config.toml
rope_fraction = 1.0
qk_norm = false
init_std_down = 0.00456
warmup_steps = 200
train_tokens = 112900000
MLP neurons of a small language model. Each row is named by its layer, matrix (up: input weights) and neuron, and shows model dimensions 0-159. Each number is 128 + 24 x the weight over its row's rms, rounded and kept within 0 to 255. Numbers have three digits each.
After each neuron's rows, "fires after" lists the tokens most often just before its 100 highest values on Wikipedia text that the model never trained on.

L7.up264:044129130141146111128109146088132140133117123126089125149152129136106081123117119161093178148121110140148098135112165154116140103119097127160116191098163124113145100142098107109131162152133126176155142159105153097140126118118120107108159119134112076137099164127147120123129136094169095154105151122149138169107142104191134159118130136072155127127151149136100153150166145142133130137104124137091127137088095118084119145072122144123127137124109161095133130101121139141110124151133120
fires after: ":", " E", " consider", "ru", "ar", " not"

L2.up342:090126122167182119104090132161116166156131106160142100139133125131153148048115090136101139118131097122157156110093132138135178148114114143145077153141140063094121135107118094157149142121138116150135166144163138173122146140130139126083146144134111135110166145106111124156124135107144114123140109043107107105151135121084152122119174118111136156111140135140143150138108128146141091129150120132127121141095101137156087148118112116134121140137093136154115130141101105103185141114139131
fires after: "\n", " (", "C"

L4.up99:130099143174120123151101155153102139145121134101113135156109119159120162158164116081135085124113124174116129129105118098101181103091132149167157114123134184088161171146107148161140136133108158154131097139140079131130096107156105158120128144133103104141112132119129104114119085114090118154133121172127121141126150109134148131146105115182125110092160066111120173117117097118104095130125124155065133132158144129112138170138162119150108121120114120112127147101142124088147155150124126
fires after: " B", " S", " P", " St", "K", " T"

L2.up146:108134142139135163110136115114123135077129115110127093136106100135124113186130121124104110104158127164173163129132155125128148150126135128116143120088127118146136101126096157111160152144126182127127140192098118143105115146126129118120120126159067124123140191174086079096139160128141106124165140142140120134130117134125128125133108113071125156115139120113101103179096119162112141153130074119160103117125139110116098138098148134157130163092107152135120171133148113065136109094135169
fires after: "li", "jo", "go", "ri", "mo", " to"

L4.up416:165106155136137119092134108191154174135108115106131112118123106112140111104144102115136105129136118129149122183082130141115141088131154099120128122138125105139155093163129080126099149161169149149155118114071163160156121159133136144155110133111104157139157140130154143120160146183132131171114140049109131168118123138135094120137134119120112103125101155142097095082096096136134123098120094166105121142127134103126150127167141130100128136127141123137171139074122119119137090094130145
fires after: "c", " be", "n", "form"

L2.up130:123124133112055157139148136133102140136138182161136123113130179137131141137123106152104125151136130094161167082103104117155067116172078109117148112124142122099118111119136122159120148142144118159138149165114142144126075126110091112111107161160100148122138133168098090130128172117126124181126152114120151102154144099113141110108113116089135128146147156199098111145127123117121138158134134120129142116106126127142070149110113108123140124140114134187148138155132116116103104081155112
fires after: " pro", " ", " Di", "di", " ma", " J"

L4.up51:130128140147113122118158148120110166130128171122132129104092119155145121169117117116156121143139122180171129128114107079162081126078097134092126130117137143101119146093125116127144147154112125185132162143076101094133134189115116137156128130085120132141117102139120150124138122138148120131122142133146153132101124143100141128168095122103116134126120161182142143131127087101102134119128117117083135120189162136122120125090191100101127110111108115109131162144140121192084087124091134
fires after: "re", "ke", "d", "a", " Ke"

L2.up394:086137106126120137101116180123117108134133164140104111142120097108140129120111115137106128130129095058141136127100097143113074129157115117147140135122179121164140103127131159107116120143132119127098120191120125131114090150133145134101086176104171146188108127168141134168152151140122132154135101137153153123125161128141139131128122140176109130163134090143177101115116088119139131144101146146140109149096102125124118153107104121140130101145105141134161097136123144127061164181077137
fires after: " a", " ex", " Su", " su", " A"

L7.up55:136122166117125125144131124121100165106100134140168100136141064117141107129135114135115154143105180156090134147105116121102167127089099139115148125138124150128119139100159100136107138139135128109094156066101116070148171128101136127087179137134149139075106118166129113081135155148133126094130127103138127163098190117179115134126157134133104115124121191127127143133152127179077119135125107136134167146122117106162110128109145134117132082159153163132117144100117140119134136135140137
fires after: " was", " is", " st", " c", " D"

L4.up59:125135110144104137140115126101123131126118107160132115101145136123132109131085125158113091160142172179125139158134130150096116115135106152113124129116142112115092112107121157131116150116127111121127109185096133101154105154098122106144113130156135123128157152116142148125116105107134132127137103120146152127167201098155150124066105129120120086151138102167075122145128157150107086144120191151120128150143099169096133082070146116138132151132080187134172094110104146135146144140099118
fires after: "s", " S", "ar", "al"

L2.up6:134135120159089119114152122128101119113107151107179132172139150187113152139151074149081152138123106113098148102141111122108095119126147136093117084187134114154120143109081111120137109103164096152120110138136110163150148123103111112114148152092174088120113153110160127112160138100105142157108142129119173073157141137135125100150110100113166145108061123141124144106111117114092121160151126117108108140142122114165133160157101113110176120127157151127136132144130099114159129156137137
fires after: " ", "in", " qu", " sp", "C", " Un"

L2.up440:181098160071124161154132147144142138160144135144119147104066111139111111133117083090111106129113098127120133105123107148068131146172148083098106151083160171125079116143144125137123161163141151123102145094126135132130105150140146147120137115144115134113171131140095129106161145108145109122089109114086147108123122149177133136137139105136101128154104128122138131096134117153116113093153155189144108126132112136102084179136136097125146138135125146135118155121164185152110122108105142
fires after: " con", " dis", " gr", " cl", " tr"

L2.up5:167121119130098110101078114153150145128115116140134109149124114126121157113110090172134119149104120129148154083110143152109128126102120148120115126126127104076125131149129093137137124154094175181099123167156120155163113129154095122162106112163118148146184124108085135120136119137141108121146134133158179123112061145121129114162078089140149152108113110125075119107173166114156073132124150140142145143127140101141167124143157142124120129154144083105118096138111140175128089132120138
fires after: "en", " con", " ", "le", "is", "ni"

L2.up337:123102064134124142134087163126135139098133088149170141103122138163068125101123114164149167147120141127076130153102164129169153134147130134109105120154145113112093179135118159145150128109145087101162106132097106109145134147074145166059107129094080124134134145121143166169140110113183157137153179146128120147114131172120095117111130138137120133121096134121145121113124144095110115107114125104132097108127136119142147140131142119112098090135157136124128116161108120161111120107158147
fires after: "mp", "d", " d", "A", " c"

L5.up405:153086164152113132156095149135127109159150144132112103126125136169145136120116118156129141165113139191139118123121113126157143130109123109165131143128126098143096130105094139146130133085099124166127179153136144103111142143133154124108174077120134048130160194164131127147102151144089106131159142058107134154121113104096142111105110120142168095118125129093134151137095157102125109158128130153093104112140139129148151122081114130168124135094111134149120124104134129101102126118104157
fires after: " U", "s", "er", "ci", " Sp"

L2.up408:113143119124110111106107116127089142148109135132155107127122153152135117156089120180094142091131129154114162142180106118099097148132039133115145103137111113140093124113128149123135128166106113104132086168099117125147159132110123173133141081168100150101100168166132168154141117135153104101143164120128173148111093109123103095158138125140112116144122129087142120126121139131096167104136122103099164129160119126132112117147156115168132126134137166138110178135150107101090164161146137
fires after: "ic", " sp", "al", "unt", " at", " You"

L7.up192:112110125108100146097158122195134104117136120163142119151155118130129093130134118090080142159119115112111135130189119137107101150090169149135132139126143164121132114124128134161161119158123135132111100130077099149103126110083131108173098176109060138099113103167161122101158121143153160125138110138110118127049130124128150139148159163152124160146104134117159095134094108154134098087139130168128140134128134099156095146122165118114105151122141148148124120132097124115125105140107153
fires after: "\n", "c", "fin", "te", " (", "cc"

L5.up291:101107124105126118106094108150164068148150161134119110134143104129137140148130135071081157153092186120164130142148148143115117125150126154143162141140148138124149136106066104125171146146162132099072112163115109105150096141087129122147132098128076094074116134115111125118094101165145172125115131149152144127104107146131124143118141120135150144106148115132114136130106116082160113142137142125116152135121116069142138099139109165093108151114144126145137111094131181159152129147161139
fires after: " f", " ", " (", " F", " Ad", "=="

L4.up38:123163148110138090116105156134124102125140145133123091153111159148120114132104140137142129102138128119121119095114115150154137149135129122154069193130158132115080141088130127165145118137132140171113108132095155079107091132109134118094120140121135151150110196134116089133088136113153146137140133154089151179117100126118158157160123139109113105172071139116097167119140083146129109138112114104133160128154126188149108135119127105136089165123123133080150147128127158136157135077122126
fires after: "er", "gra", " Ber", "le", "ju", "vi"

L2.up163:141150117123126131143103140086167156137153141107088121098088132088131116146091098134144112136115156153121143122136124128116113095149165179182134152136116115147118138134107131113066104154145133090152101131123125102094149151131126108158152078128167179102146141100039107110133108099130160084127157118109122132137103126154130152184147127115180105105124117141151152110134168111129133142130136134144168148112127099137089118107123098129110141091148156147115139116118168142146125100141145
fires after: "ne", "age", "ho", " de", "de", "ough"

L7.up506:139083120122124128176154105155151149146119118140128106165093126093137125134099113170151158153138131141121138108131098159144069084142101126084118168086139110108104141163129135069130189166154150111136164135146142136146125131116124121140158119156107130116092142131131112148156176112164114102119150110176164146145106122106123114100147150143119127114100141133105116107136135104078113208114141114102125129100141091167136148122105082132127120140124125152101130102113106102088134128135154
fires after: " ", " |", " Na", " D", " R", " K"

L5.up237:127131156139131104120126137126103044141151161148115096106165112078066114176109113098096134130124104138171114102137133112150112121073129130133120148114152137125120166136093107163168158131192109120120133121116145111128123119120115157104096126103145105099124127117133152174123175115172152136108137131105194107150115148118175131119139141149146100119136151114108156116148148143132083123122127126138130118095166100139120135091148113113132144067134124096147146139182138128121130120120112
fires after: "le", " mi", " se", " lo", " Se", " Lu"

L7.up372:124119143110069128140107155150175123126105136093131149130111120153111093171146069119094169115093120144090183103168121121117143110122121128131139087149115154105162132149104143153116159132139176170153092128095135076146108160126167114201128138132094143154147127125115093060133140141144121133143105109119138124089132096152130127143124127133124149106101107129127140154127116112113140164128132135170139133129143099101130144136094086132115154123120120120125144129075127160102125170131165
fires after: " ", " f", "t", " b"

L2.up452:137125159089143105152123099130131122112109137169155133156126101122129110114130091127150081138128109145170150128125136108121151178163145128160090141131129118094173117110124129129155138164157155113131110151143111141159117131114138106135168127157100107133121125103143131137109092123117137112086075121162113105153155147113164088114135140122111126134140122137168091136152117112141106148088164134121163039151156090103146152132150118151160094103106111164132152139114117142139156089119052
fires after: " B", " P", " M", " Jo", " Pa", " ("

L4.up79:158150134120137094096128129136114110145108128115099103116153146142159085140103099165118138103110128129105132112095106126098112133156140126167076141147158118149175106133127137129127132118124131112159128184123095110160117173110116102126125154087122137153145141167142095074118112116159142110113098107163102143115163153075166124163130157155115121114138103174119127098149129150131120184129131111121145153117168122140155123152149123156113132065187156138120103128125060106128103123113121
fires after: " Ca", " Sp", "l", " po", "re"

L5.up292:113103174132135138132132127152110098131176116146123134126175112133162113153167091114099121127136132164136104126145118164136113089123109099093091103155122128099108120129169137160101166131135146142099114108102152133185100144150146115076161146120141087163114120209117140155111125129108121119103137135098170149143152121108115118108143102100108141106118125132147101177101105088129106121135165148111135150134089115145098121137159147127106147100156109109138147116117121201122111149092154
fires after: " in", " In", " be", " open", " start"

L7.up58:147101173118180165073122107073146136150146126070077117127174124143134138137127136125104110104125109096127110115103165076112138142126130089129115122140166140113127153149112133129148144115146099127160147163132130082139122133119129135157127146073151101086161125121104112079087105150169126138108121164124140121130125147130163107134131145149168141153158147117148147116126174103145117101114154112130107088143094118122115115092114138160099188139141163140115129116092121143093134131104152
fires after: "ri", " Ri", " Co", " fa", " Car"

L2.up249:131165176111137140144144108136147156119152121108151122155133119144071144100136118138116115076130115161141138109115114103135145115096142125154127127122093148124145136081158105156123124140138109170120150126138105069124104125106156109121109114092097089157147126073149097157101156132136108117162136151140086167148163111138150164193125164120126087138105139121111131096112135144111182138174124126142102146122123165092143156135128102098158137096124162130091108125114125124079087156138136
fires after: "A", "qua", " la", " Pri", " Ru"

L2.up356:093141226158126145121145116157138141134155078111118114146090134142092176095103141134093144129165180126114150131102123123115147071118110110088122141134132139120149109136122128104104111151128132132111155126121110131126107172094100119144143120113110140134177092156152157144184143162147096105148162123132160143129160112168111109098160119121109147106101101113076122127147131117145102131122114110081124098123125166090121156132141105077158147126131138139148103121123105150113142131148129
fires after: " de", " lo", " a", " E", " Ju", " Go"

L4.up177:097165166126125109122110159091116141138118093110130091105111162140177111093125085127121133121161140152149171099129118115138140091103096126191177077096133119125121151153161118099139186134119083108143095139113142159153128119106100124111113136125115130113142136095142142084080129134137119148153094130135165180175139149159114125128116127136131121123129065125115103142114172162150134129139120084109119105115119117114135141128159164130125168164125165130174137148102127123135117107117119
fires after: "s", "is", "er", "t", "S", "ter"

L7.up472:198162157054135128154104095130116106144136142116100099164130120124149082138146159130111123135120100147096147155135092110074156119087173148138152175159139135158146127102114119134130138094135145142149099110096102153150112124129121132141128138105122171112128115157127085100142141130137122106161130099118160139091117140168108140146168184151115072095135133114110137159130111155109141094133089114134104115120155116132109128103140111161165161105110128142120156099120110159121102125111104
fires after: "hi", " Gu", " U", "g", " N", "cu"

L2.up495:161143134125144131146134152156131160103151167166110075098137117129162132117115099165168124079149146125067086121114139158156158137139120127128149154075130121120157130153107104165146114117119165093123088136094153148097084113154138151153098120156096149117136127112116143130154117095153106122105079115151136148132118125116087116136107134140179114149119127157116116112123135156135133147126132167166108085079119148106191134113091113131106092124126152144166111112146120131135140132081130
fires after: "er", "gra", "le", "ult", "ter", "el"

L5.up418:121109162109127124099173151113118120134132119135109131148114157169134136173127140163130102126137123107122106105124115132135097125106109105105131117172144117075126176064104164122131165115129090142116160122084078178128128126126110153119119122102136148106133142111142111139115170110156129120149109120124116129141099152106078138167152152102131109106152150112147105133162127155115199084099101180100075093123149163109124121172135126152087129138150151131118099123135141123151140159129164
fires after: "ill", "il", "man", "ex", "mer", "an"

L5.up185:079140142095113134165129138160150089146130073127118118138109129162159112147067124131150191085092095166145088085133125161159117135100143143116138110146163143123160141134156173158117145151100140139144138102079104163127139133106125112144128130112129158120138132137102089147179123131136107123123106081104124128163108114085119155187103083140086130106084143124087107128121101143132156120146139121141120148128121130157120121127129101142127143095125104137137152147152144097120123128152172
fires after: " St", " G", " p", "br", " D", "t"

L2.up502:124157113149154141110157156176102114149106169105107122159131147134125118138096128099111159143130110131120124116125097144190112144148101135130148127093141154081122116127121097148135125184111169130112177122143138116146151124136115099124092127087133123155110124114111129118114112171122110139112139160157120117097085154109127161130095092168121093109130084141134096113151126100109110145149095181116164110080180121161068128145122145158163104151115134140171131078127114143117118108155119
fires after: "w", " pro", " De", " Ke", " West"

L4.up103:135154162174172113156079136130140161123157127118132084173137097123078101164131112119149134116130140162143100137133126145121166138086148111141137122147094148098122141119125145135149144117075085162115135130108155121128152141130153144138117084108104110097149127084120091121190169121079112130098152132164118145105118131097098144116143135159134081133134115134136092128139122144094122114151119123101158160094102117129095153177125141132106116123131161168092135138123062127147156134153130
fires after: " We", " we", " finish", "re", " be", "a"

L2.up479:092096174166176144169101139092124099137153094117121138132113102099108136122117150129136132108142087109091137126125118108085124121121133126161140121121140158157140119130127116134126114091192172129137179128133104158096120143101087142140135116102080147069125118137151149149132154147139091132158100163140113152110103140148132109128165111147118109140088128114114119071131120130153134138080153118132129163077148122156146146104173125170131139081163128115127141133124119137138071124152161
fires after: " Li", " Col", "A", " se", "le"

L5.up80:101128151138108150146183155103134144108101146132097140145138125080148102116103143115091140136123121087125079129130078142089102136133132137136166133120169105119141119146119131129113105121186185145125135155119123117142135149135147121100115146093105155127138113134143133112139086164130132128119161137120110168153176126078108114129112132119147124155139104147109162179152123141131107121129130114115137147116128096119158066096108157089134140146113154102188077099123108170111162132068146
fires after: " F", " f", " O", "f", "y", " fa"

L2.up294:109157149114095158118116142144125116096098146150123147176122115146108149113135143109101136143140167131109143078073105159128135131150105167155137137138153108186128099143132155137157127137120134124107159159094088136169132134129109112090119094104126148168114109101090152131161065188162154109116114137142121135166112138127132137116170098113122121116094138123143152144104144128120108149127103119126105126156181138124069093118127128143123140085146141085128078087129127165124143107124169
fires after: "ro", " De", " E", " lo", " Mo", " O"

L2.up430:146136138125095121141133123116144143158098124172167086112138136166143129177133120130103121150074116136139146152125125141114080121161167153129121111178119095116136153131161128112148170135086089148081145148162106114092142088122118153111109108151106092140147171110135122142122111147112146103101121082118111076130085140117135110158142112074125123113138116166148119110133168130147100102144131144090158156149086106182115122164144085110104124131138130171120111113129171129152133128142142
fires after: " (", "\n", "["

L2.up234:112118133138100151142134129144120112089146146103082124144118103129114130169139189149135153146134111142122138075112115104177129104129122140124127129072125112071127132149130135108155062176125131138139098127140163166187118111150122153123179142162093116163110086121117112130131101156125122101150127143143162101117110133136132082120126086113139141149115073160128130160143107120107169161136113122115111104150144087142145146103125115120089103134147125163138132103123192124124148165130125
fires after: "ed", " F", " B", "B", "und", " K"

L2.up443:129079125086132134128095141132172136118159142153131125097149102147157121136117111137140150161116134117102129145096120122115142147141112107111115152083109134100143164121135103105171159120127112156126102160132098137078128154128126161097105150141145123120116144108131122141153143138098140114142116123120170132076100172071128135138104153073140101109123129161109126181152134168122116182151164165146123119101132122092132164071123105153166148103137138163156115140097099124111075106164143
fires after: "en", "fe", "le", " C", "et"

L2.up454:146124128139098158164138118105138089154134099114112131151091109101152169126095126135110084151104137122154121091162132153155125125106128148126129107137148175114123132164113152101133108112172129135177156134132157089084130157111132163130110122128147137156139061138143118131144118147135112111119151186113146107119094104157141116133168109120134105140130145172146117126094136087099149148138132121188153145104147082138102109106128139122165145082080131109117128101077131141133177098096142
fires after: " O", " b", "ne", " mi", "O"

L5.up152:140112142091154124127125148108112147109121102086126195163104091124102183133102108168111120101155141160145123182111094122137119116144150118142107124190148115155168091151082152102148131118137129128113117136135150104144151075112127131146119115096148141113190160154149108124107143145118134079109131115115115115161143153170090126126128084153127107116143077169113142095113145088116158130143144125124163116120111139145084123111104106148153156115104158137155116135148124113111142111116157
fires after: ",", ")", "\"", "),"

L2.up135:130111136151136111118185142189151164089132130137138113133120156150139151162121107142124117146136095102120156133121091083121128118099150180087104110100150113122097142105129141121144176102143106105106135101167146128120149133132151131144163134141118192119102062101129146112115153133159113135144092121115142132112149113081118174152145121123092123124123116144082158112127161140063096095133127143132130130172143129149154157142150125104083095139113119123165114104114097119137139158155093
fires after: " K", " T", " C", "C", " the", " Th"

L5.up262:127106161116117109126113124176157086126125117120102132118138123122111124141157096115119118145141119139115061087103127134126111133099178129094182155102121099105156117128157156138082146141107157150149091122103142135174123088112130129126129175140136140095106117115127112167160105099158137098144154124103105101123137096085098142155079106116138170181123128081149131176141129149127128084133140138165148116124155160101132151128141147102166131127146163142176153113122126112137116133091097
fires after: ".", "°", "–", "-", "G"